Weights of a small GPT-style language model, trained from scratch on English Wikipedia: 58.2M parameters.
MLP neurons of a small language model. Each row is named by its layer, matrix (down: output weights) and neuron, and shows model dimensions 32-159. Each number is 128 + 24 x the weight over its row's rms, rounded and kept within 0 to 255. Numbers have three digits each. A neuron's up and down rows have the sign that makes its largest values positive.
A block is one neuron, or neurons of one layer that tend to fire together. After each block is what it responds to, as a language model described it from the Wikipedia text at the highest values.

L9.down428:097121124128099113138128117107112123151108139138100148112134097113124128126135120176148132158161163135146128144123114146134158106165122092139110109121141145158131144147158139139147132142103102162133144125117141146169095107119118117099161117118120106128149129116119117130128108115165109097146133140143129152107156135139107119156135189089147092165112129119117120180158150156121170127167
L9.down439:128157107123122112149144136116101085122181078141147163078110179155089109120158141128105131132138098102110157112168139086109104117166130130175089117117154155131100100095135087116145155127093102120107153115128144144092097127096124126154118145132113113135167103108118107138144078160133143114201160167136087128106138136158128037150122127126111126136113058100172152071092153140152103126104
L9.down563:144127103141094110110128170134130148163109148115091135105127145114144137109113132148122114153120144111107108149119124140171168109123142139145163136102091046145121117171148128107141099107096145125113154123135129117117171110127179146183145106150131125152122126128086159111141134172132129117103109147156119087103112151149138122162133151091119151084219140104118150136142137157161113106150
L9.down699:129128100121134168121101151140067106137123165133118100117136132120104122127081177139131159074099110124138146100128143144166171084158105147116149112108126107083126154119129144089091143158132130123125093172151104120129102116108120159147163197136131095140143102127126160089134120131110115131138134118123075106096167147176082127132154136103137129120190163147109165172177082161118115168110
L9.down759:083148088163118126121132119172096099121141138096133127104186123120157133095147097121138091148111120089125087146134127166147083120124132122131159136117109108153119165128133105108147125066104162202115124150136086147090120133145137124146160111130164115156161107143173104142138131147143094114161136108122134124122176159141106107156097141143110178117117158129120147119135096124150114125081
L9.down1029:154117093103126175119105134124113163123110119103137172110119137138146138114150124136160130140124150145122155114121140128141143126137102103118128112138124096152178077144078183137123146089128157114097160162125118112130117135085134118158079117118139174111130102146084142073091118091122091153088122137118102094112129134167112141144152133126105109112178140112138141204132181121145174084156
L9.down1265:115112090149129132115174131125117119137116121143098154141147131159136152125165145127138119118141132127138096105093154127178149118111164135129160163128119074109141098119098098122145131107110130147149112116121139150096134090102180110131112149160109138144157140164148116136117137113127139130148109136137100130123180122129119132120148110143138147158186097127101129179117165092122100090121
L9.down1280:111131130141141122144125107093148139147099115123129146115139100115131142134110128137117122110122158128121172101133085143114134149146139124101136122060138096128122149144134159138131152130089087158123126154096136131136154143179146162111114087147124125137110115145100118135155142107134063127181101118120136121142058177087140095136148150172091119131172124097126144159180104108145113098152
Responds to: Adjective word endings. Final word-piece completing a descriptive or evaluative adjective, often in reviews or descriptions: attract|ive, exc|iting, beaut|iful, humb|le; weaker on words like which and such.

L5.down59:111103134119145093113133155135117156159129129081085112124177091107109088106145127104129117123119105124124159145084125105128151155105135101079165088105151127115112151107162088072125166151124168162149133146157125138152097102124131161134144130106210142144088161150121148134088148108111146150169131116135120117126140160130118160154084150102128135112117161094100167138102157112156102092132
L5.down114:164144127100133147152114147105116122136123109142110138186142135142136187113094128129111115110112136111105119132098133129128132107139125134131158126151166180138086126083113157119161137133140130132135114158108126134151115146130098125152120125091134132198098175125137112147075153114146155142103118104118154122118136106148123150157122169091106182126137122160135098153061130134150131139088
L5.down530:136154115108159109128134143120077165122128129117120113146118137131145115092105112093197148104096142139117133082092141133163149087139125112169123126123128186106149149125149114111096142089144143118139080117155107144186137128120097140070167120110134122155126133112090102075109111130126134101130106135142162159152110156118131153129149156156126117141145168142149168116091122154135126119113
L5.down596:127107084111137144147137131142152147153197129049161144136095125078103075133120122111162104106107122144125116118120120103147163168110173137109137133138140059141099159126149142132113140170171099147113128138107122143096106149118104088165134147149126118134158107145101168140108112116114120156158155162134144129140172122124150132101130122130093090124138119089128083100101094124126153130129
L5.down846:142143128166162145169159063086141150137138157117105121133108150084114135148123188131123093117090127120109126141122131142156138086144164118093120159090132111111124156110147093160115127163117164087170115148121101132140105152095129111119149124082144121147145150148135105112056134100144125127130119119119139136082132104139120137137100209104101137140100116145122155112130137128179128183119
L5.down867:107138155168177116139143080154092129095106092157133135136117157115147160119119071112134158079143170124106158153124097142165169123122118165145136107140104136166124150162149094136125155125100174157106081123139142108128091147166133141126149117116114149135111109102189124123103122118142123128148133120126122130112157138134103085105128168161077111133117133136154111108133132113109105141121
L5.down1148:141119121142160139131101122138144127119132117100125144158100151162098127130154120083116111117118109093156133071090106120126095164162134164122124137177147097169138104119125122154147128139149131166142129126148122149105154133099119150130118186110149190150158163135150122139175116127121133131114143104155103129095098088137104114096107150119126135115137104090114102175127120102140122173095
L5.down1268:139119164168150140158130131089138151108172115144128115124114163155149184111101119112088104196075087131097130106145102081114112158115108096172178165139105143141129139097102080136097172087135104102121146131123118135126147161133092123119177145112153071111148097144126137096097177119091140118110105121133123104111117111132125148163111114112137107154127105111136107085141089149147158163155
Responds to: Repeated proper-name starts. First or second piece of a proper name, usually a person or place, that repeats a name seen earlier in the text, e.g. Ma(her), Med(ford), X(innong).

L6.down1167:137144094136091096155090130122147119095110127136162124105140099128144135129129138137138102148110123143133111102075148099147125138125138130094134122046093127112156120118125135100136098101118132156123143119098141107084150097111123132163106096159179191126168093114146152101161159152081114149112127150119147093167127177169117141091123118149158132116181113104120150189138113097169129098111
Responds to: Adjective-completing suffixes. Final word pieces that complete an adjective split into fragments, often after "a", such as brill-iant, tremend-ous, reluct-ant(ly), exc-iting.

L5.down210:165134138164135130134132098130139108097114124140092151127148107084115139073149145124099101142140156145118151136092122167129150137116160148134158133143127149097139109118123147159097084123129121118061116139116131172107097124094173131162137172146101170119165154177109157113135134104102112111159144135156203139113158108159139126090135153164156102147135129122128119115133124102097116104169
L5.down370:126160187125153127118122142133133131131108151150158109108143115168137127106115128119153148132134158100101113085140143127118157070131122133119097127169095151103130120110092148114161111125115181077163110115096121148137100118122113142121141164156111177159127119139144103115138106134152085134146126146165143115102143111149085176087138124162155111173130118116133183114122144144079071100133
L5.down432:116129139113089108136131155164159144113097140180146161117152122092134130140086134124083132112155158089117135126096116153091160145133110124115137121124125197129135124102126122130150165136143099154105161114159167125121169116112170095139167089130122156123149133089138136165123140146119137144109152098173118153127137163110107150130170116129089147096113156153157157140145130167152107125142
L5.down436:151064116119128143089137120112127151119092090140152167126112145144119118125120141162144083122094093127153163136069117098114096103130119127138174188138136120138145125149107112157125123144144119162181120135156136132099111110165144151086135111142101084125111150119148099072097152090126148144170167123130167106128151127103113080154169152120115145131125150127121097124126130095150114113100
L5.down488:118122121157121103128140122086089117154129124106126082097126113107130122126095129141146133159101115139079173130145149128154089106128136112125132147108116117120131112128138109165105157137093156193130072096103179176120114142132187148146205152169118143162116095152157112103108144160115119134119115118111159144107136125098148077121142139157088084119114131133081177116130110134131088135133
L5.down520:114119117152145131141150102113127139141160117176096104161117142142129134116116133193162115120140163123105125126094111167126158125099115130110144150129149120123107115158133169111143133129155097128143174102133137141081084095119166134157167114110106120082147139134161108131130147130182130083105130113145167150116144172137127128150131169143073154120147158080149126133159098116116091111106
L5.down1048:159156124090083131088155145144112096121136141150085127170118097163139094132112088117165171137143124124121099129141144127113149112118080128128123165130127160116117104157108167109116136135122130129137132152106167119165121119101179105086165175112152100128137157120134128137119155190154112151125145137108171125123138152133112139092113146107189130107120147131142160121120119095101161099127
L5.down1224:122138094115117089132151134138146130118118116100105131179106123132080134158111128138115114132132137139073068133124144154132179162089175110167081130144120172145119099103120125104137138142108162125124171089108102107123130152110101138164181154084106177124142136121134141126121112143084096133120076154096085141108118175137116136084170135129115074120124104135141108116153159134084131145130
Responds to: Role and relation nouns. Final pieces of nouns naming a person's role, job or relationship, e.g. cous-in, CE-O, navig-ator, Director, brother, heirs.

L6.down1022:173111161118087120126170118130090159096110179114165123154138095146134119074152135143122115155113120141113131117110132140143123117115099160105156157164125110077154104157108096130105119086140071103116122140150086149112160133099133170156132149165133125127141132150166088112151171129123173121118107124129157183134122130145139122134119153121154100103105137121150126105118146130084154102103
Responds to: Titles before names. Final piece of a role, rank or nationality code just before a person's name, e.g. Colonel, Halfback, singer-songwriter, UKR, SRB, Dr.

L6.down168:139186116140108105146131154159111162130117118113136130126141121128115134056135188116178119151117115146096122117121173128112131147130145105116145120140103150129149120117107118111177158105080136108137169087142139160150144109109112151164114120164161178153106126144178136125132094129140122136113123166113166123143147146167105131113130105132146100112137116134120102133149137131158115139090
Responds to: Surname final pieces. Final word-piece completing a multi-token proper name, mostly surnames in lists and tables, such as McHu-gh, Petters-son, Sim-pson.

L5.down729:105154119156100153158126101147195144132146125151145135174116104149166159106143076126170132124094166141118115087104114134137156125111090122143112129098169129092136128136122110131102117120117116175091157124089099137111110170079101119143122155073127124116136094131104144089152158120120108148153136153153135139126131099134117100165118099139141151085142152152047141173124145131110129133144
L5.down840:082152110127108132100157102136128146111163121093138145129120125136103146112137071153083133102152111130128122160099129102164128160115134122179105103107131098140129051132102137128136095121141125100155122129105124145067154071103080135171159139102116099121122139154159136171144149120145141130102120085147139101089096139106144126156118153117140110103134141147115173118145129093139126147107
L5.down849:137134133102092145107118151106137117134121143113144117130159128159109165098157126098104121112111126153136101126062099113121125114109107154128070157122159107108155096098114151111150083103146160133118148134097085120148116149138147155144133148118116120141142096140155120171108128143122110155103085097127133128125127141130135108133097074164133143137124113092125112194110177138100161090140
L5.down913:142162141159136108128166139107166122149177087136080136151124125152105142125117150109117120086140145135137114109126135137130132143141089125116102116112140142101146136140107097135133114124122117149083129149130122151111146160114086119147146151082117130124116119158140129106135188166098135164137128126122139128103142067140135100075140145142096145128102151147119137105109118137121132119167
L5.down998:124167137121121171110099143120144146121110141135167086093116110124165113110110164098143142109108126118125142155083166115118138162109142127120133123135089114095139075090131128097150109101147119175114139121129130183175114082139124147141135136135131145110104140102152122137089142129104108125088128123135137117129110153123133132095142122150063145161170093160096085139128127149084152135109
L5.down1089:107124131114143144112134150118144109149124169149154128133106092127123105117098105135137112124110113118070122165132153098106119149123115131121117157174131099135124091135145135110130096120128127119141155141149157157162140113121136131145106067134114125139128128127117147108112176122118143131136105084154144110096111156171095122156135097147120196143163102125127126153120142108138115127137
L5.down1165:163154136179121153112082163171164128177135125153106121127133124161098118131139121111138096114163183107077139089124174135127126067109128120102103088147104146135147111156078114118119127116114144109108083123115122134122109123106116181137132155128107135115104151163145117113202132158112146167105108135120169143174140141122126116097100132110074133107093103143116108119104147144068140174108
L5.down1209:119116145108119109140118130139118148145122115133123126109095112066126082162173132148118087113125143114073108120098131105169122182126114125147158102129126092088150155105145125130132110156145108190118181113110165101120113111133188139155109135166123133118159094124146105133160156112091134165147151136113176125106079171102107127112134092129159109135134095114081110148152148133127175094148
Responds to: Adjective-completing suffixes. Final word pieces that complete an adjective modifying a following noun, often after a/an/the, such as award-w|inning, Austral|ian, tabloid-st|yle, and whole nationality words like British or French.

L6.down254:140165163122121152111144137123168118165151119100157099147127093132096129081115145120105125094119153118081108151107109114125128131124137184137140092142111147158101128176110101103083183095126122106149142148118183106094167117142100135156120127089146078132070145096143128100167153169134102114144095129173112154112147163137110082127153138141177069115162125123146155133136118132094133121113
Responds to: Negation and absence words. Negating or absence words in narrative prose, such as not, without, weren't, failing to, refusing, and also before in sequences of events; weaker on fragments of names.

L9.down50:094146127104129124157138093139137129137148158146142087089168177118123119122136084131144095121121131114150133101135117134141114128158141119128173126149160125155149105141104156078104160159129095128126094118115153155084132170137139186136126135151161143095122160151159136105143174136128124108119125103132120100130114075094121074093133110163144109104163093117112085086117128116091106141104
L9.down225:147112110125113112108124124162134088116124158152105125156096158101134104142088130095103101140139146120155108155139114150103125140128138105123077113133173148140081120151124085098118157172094105097054133171130142141088143105126169111156141142105131163119140101143138135096111143159121140141129121103110084151099122134126185153143147138103119112101148117142155132142106155161069167128169
L9.down388:118128131131139122105152127091130118165094118146130096149112131094081091125121146145131146131093089072143106110146100121152105102142129166105141102128121165164121159113142121111126112095138156125120161102103106106141098148090145175097131136118140088117136101114146150146138121135115120100102174131136090143154115150132114134117123125156098161168116109109155125179140088149107091133118
L9.down534:110100110136143129117134127118134146131112133105139120115140119107175110160130147150106114171108146115134139126106144102114137124078137155115091122115157098152147119110121126095100124126168107139145089166141124141083115147154158166145159128124158124163133105150084168125124161138128068137164068138149113140103161107153157076114138152105122121153167141147153138108153126164130162095126
L9.down848:113162150154120108125143117121119129129133112140157112106140123093125121152141129095083117145138146119090116093091186142120118131124137103124133134079164128143160188124127155143078131142169160083130114109120138108107136112137124114131134167108127101148125181138085151124127139150130145142131130181122136142119139156155128109098104123113120126177144105084126139104156085101124160072148
L9.down1110:132121155161126151183190113134107167156153133146124131205137149159102080153104109106150115141119134119147112129150146131147166136129115083112107125133123163140131104174132171131160147162138126128139125145137134092117151163149151121143145146105132122115144131141111140098124129117113123122167103113126147133133110159139149157140131100126134121136163110141143121120104141158120116122127
L9.down1116:087128166117091107158143129165140123144080126144123096146150130144115127111167166126142104157151098127140116123156124124115132150109100143125184093126124153131103148094129118153141129154110177128087156144164101121144130124130157143164114139134127080121110094126116131159129135111146127121087129083132113084155132112134065134181156119150146095103127108050143125156121144110135125133146
L9.down1229:141178126100134102159120117132104129120110122101165093124093117130157104103140187064125165097220179163126093136101123136148144149088151103108168096109159113100160170125142129124117145124149111166116155121101156121092105109129125123143093144133133116134111118130126172121102122114112138126119119146126164156102155124149119149125108125156095159082143134099109143138110118095137107141127
Responds to: Mid-name word pieces. Word-piece fragments inside rare proper names, mostly surnames, place and company names, e.g. Ull-i-ott, Gagl-ian-one, Take-al-ot, Reș-i-ța.

L9.down55:156137135127145151088115144136140144147158184127108130101065118095092121136132147137115130089154114117105115133119135114169111123175116117171130119129091094143134152117114140122142161088106090131102118154100164117110119114157114119113115134114138142162123141173115082091136097113104146116123114068149150102109125135129169084116127061108114130121154116124144133087120153120093127114151
L9.down134:128179133152135122122127087163086156100137128150117102142155134116085091102122146116155138124177136122104127141095113120161146179110129140146153110155110108137148134171117135133105173107133155156127098143128184148162143139119168097107118175123130155157090127156137115199090151152147125160084170140160150096114200123120120096160103139162066113124107146104117124109088156122130117164134
L9.down299:133106107118130095156153132152151128168135118117158094180145152144134102101166136133129095129139121145155128106071094120133134103112123120134136119102096161134163116127130069119115105119120069149108143166085121142152136145119137086154146149164106147132102096144117133138114144103107120165087121067143142114120175112157175136124118130119099167110088153103102103120138134144118138089144
L9.down702:113133151152130103135190135142169122120151134127124128101129100142145152097135155109137131105105105117122152098109167163101152117111127146091125127129105123117119166140096115137080088134133108128096166132128086132099136153142135126164126104147150103148129154157102143125127126119122107150150085139136161081084178094175104151116105162103102102128100132148090106146102111161129074077122
L9.down808:145117130142171123116098135206179118065119120161154117102109143134081127104114105156095133112161093146140111129146117122133082132148141148138113123134107164148084137142118088145129122074101120156150105149144112134125147173092137114128119157147128161076102132135168120169122164154118102128092139124133103148145173143150103114155142133155123174159096180155109102145133109124129142120135
L9.down1182:142141122155162126081123130181110117120113164152170080139152151106142079165148115129127098109151147126150136117132117164134155109140148104148139115115103126114123137129117125123100146101128174137113151176176117131158170153093145108142164175141123108158111149161114152140121147133137109190092152115111138175090175119124092130113127120119132159126118133147075126131067139121106154093110
L9.down1205:136111111138119118149150138153141136094114115139170126109128121110106160114116118123105081134147125131120124151085113176156165140087135156098116151120122095131133130116155098100073072084090115112119166140155104129123132147080179151124136159175099149147128170109134102136137143122126139156138115134122144141091128140162098150131096141116116112114095145114146123114135129137120153074104
L9.down1226:115131050138121110088108119143180097124110150122122145130095158106128101084156136142128132151163167140125101133160109154147132107137089139163130148140146110142137105110158128141105113152128169097073118136147125138127120125107107105113139175179166106129157163136140110068099139135124096118169138126122078136121136115115122111089162135169155113106133143144140168168130110100131160085104
Responds to: Role nouns before names. Final tokens of nouns naming a person's role or group, often right before a proper name, such as climber, band, ambassador, postmaster, player.

L9.down333:151170170128122093114104135112159108128133124142112122131140129164129143157110132095150138115038164077091149114164146104101104120113133132144094124130095109092100107163132137107156169114147161148123133105141128123094155087110144110173090155165110151113162122140115118156162159160128140141108198167092110086124166126160109122124138122114183130117113124105091136121141142093137129135136
L9.down359:069091141132137128104112110096149111110164134144100102161123104146172141136130151128141148178164089140131131113137166140140114129124149140196154129137158123093115076082146156122133147106131102132068155123147089125132166148163109111147105090132093148108146089145090133122121099141112099129141106148082160156111099078123142117125115118172074116148125145102117087139111106135140090119149
L9.down443:120120133172119121123166134099088121128132120138117128117125174146150171146162109157091153156146143154121124107110121135144121101153155139143136138158126136107115116123148154095121099103135150103160159104164111120147116117096110113136138155127119095090118115159084092113184124133098174167127090072139116120117129146173143153140154119124177129129170149124112140119122130134152121118101
L9.down716:111121165134163118136139110102132100142118117114149168100099110139132108131137125148129135143135120167156109120089116105123153099130135115138147112137140117111121148156147121169121151126107119110136129126108142138123173129127118111133100156145127117078142115075126115138171091153085148113140111142153152180149101089102132127098132140150117152143132102131127148152172088096103124161118
L9.down725:101113132116098157128119131090153091123114132114174122132138109118115108169148161110102126152147129162097151092123092141148085151148144117126165155100195120140145147102117107106100137119137120122148155126145134126140101180118123122137117141121084112129169139132097104117108108128122147113118066121125130133114112134125114136123159119070084104146190131098115139117156138115145148100147
L9.down1016:129132125149127149105143103073148134152141133138094123141118106100111112141141102114173125090144120104127106118153132105167132128119117113110123152149152093135126163108141172127119142143115167102082112126112130083145112131118157118129179139066133112106116160105130166175127090130127154116136137147145156120155149103137179111120116119146153156151173124112121178155148155080180080144117
L9.down1020:160150117133125129146119123151152126118116123085111158110120129138103142147124106129139120147122115137139106164097124093137154123183117087142121120133120116066140119135188137159116105145080164131142153094139087106151087135094108119130103136117117175129184125126101155147126125139115105135127117163111106138103108145094147134071113142152146100113149102102103159100127134059147119118076
L9.down1124:155130157104110119184116123152129111141126134156179125111131129102161117120088094142084115094106108107123141124112118125115124147131131149123113199108115097135178144116132112118152144129131069154127138095128107111115193167128128156096120152128151150103114091144149145139149079160120135120136134107136131117121102147135124099150132155112118172130149145125125091084074127118130128136086
Responds to: Prepositions in fixed phrases. Prepositions that finish set phrases like short of, minutes of, without, upon, due to, months before; also some table-cell separators and scores.

L9.down15:140142070140096138161151088149089103126141137137116113132109142158125141141046118120122145122166116140129091116095150162160151096145133108140135159107130103110133134158133184089102130127154100129137154145153105133127111085116147093100136115111122162114093170145129103111125129120139078145143125155134125093118124123140147153086164147104151124111147129143120107149118124143119135147114
L9.down266:119093093136125118147138123059116142138109138120156141146106129157152134147148131131142143185113114128153127120101154118147106137140137132143151103113116114098124118108170123120125100136125130150134101119125108115134134138128126145153132162167171147128155136157126140129102133115142131166086136074107104125126108097144146116110148108121110075133117134147120159130106138113116122092124
L9.down363:088108110146119144147163150133161145106107100107088111107156205179129136138144135087129148155116104123126112131124123109183179125119126134110113141112136132108127130134135135100126095199117090117133204148147158114124137131111124163151173130094143109115125151135131163133147128093106106164121111132117091130093128164182157137142137117120115105154116116129140102134131140163161128113118
L9.down377:099103163083170123116191157115156172161179152144099092151116154106101118116133122152150129123099128094110102124173173133095133115127141107079102142167131146149134164146139085118145133150134146151107149152123162134103076153148131145120114131108167121118131108111116098080106107146112121121122179112120108125146123164127128136155119170062104130160113156139108132112090088129112108137106
L9.down555:081099136203109129130150123143091116118106134150139114149141113114105168180176129115124093134108092125111094146135162157132140076113099095158132145121099100095141189146123103128122125114109137114136118131164100129064118136119158173143146099090110139127073143121136108147147154145137130151096159134104130117080135150143135119166103136129138124118127109149094140142085153094130098107112
L9.down879:125105128152132189172146114108135189163147084177124058137138108134086127155124129134112116170142168111092157127166114115156119094125142137125113159150093122080134176116071143124144136095135097148138154171143144100168139127114144133157141113098126135080151123095125100127124159096138120113128092109118157121115108153169112131123130154155114072114097122126137122120132124136121104055142
L9.down1257:140088133156109150142127148153152146126105159093156115136154096130139102130154146168113119124089100108129151134122158124121104080163139152146138143131093166108089135117131136117163104127100124161110147126131130135131139120180127169139082150108122143164114125143065102160104085134151156129149108139129147113112129178110165149141159155125111115141151103131147115097168139105127139118120
L9.down1330:142154112143097131104122131142111076118143113149130146078146125109151129154117098077180127147114129129159109115074141094128081158115123090121139118111131141150153120119130153142139111089129092127132125139152138149181094106137127073137120083122133092095102097122122126138126115116141099132119178130150108106143160131123140118158129089108101148145128145147126099122133134092156174097157
Responds to: Continuation after personal names. Tokens just after or inside a person's full name, such as a surname fragment, initial, Jr., or the following of/for/de/told, often in critic attributions like Chris Mench of XXL.

L6.down227:084105119103125092126141156130121163119106107110162136121144112125125100075179114110126125122146164129111104121105146110156157114116126155121126132141080113093132110151120116143129128086157129143127181103111121192121129126146127116135161109128137173094076106164117094092089168100167134123134069108152109099121123134137088177106146153101143115176147105145107108132140162096119137142131
Responds to: Name-completing subword pieces. Final subword piece that completes a rare proper name already seen earlier in the text, such as Dev-ine, Verdic-io, Montro-se, John De-ere.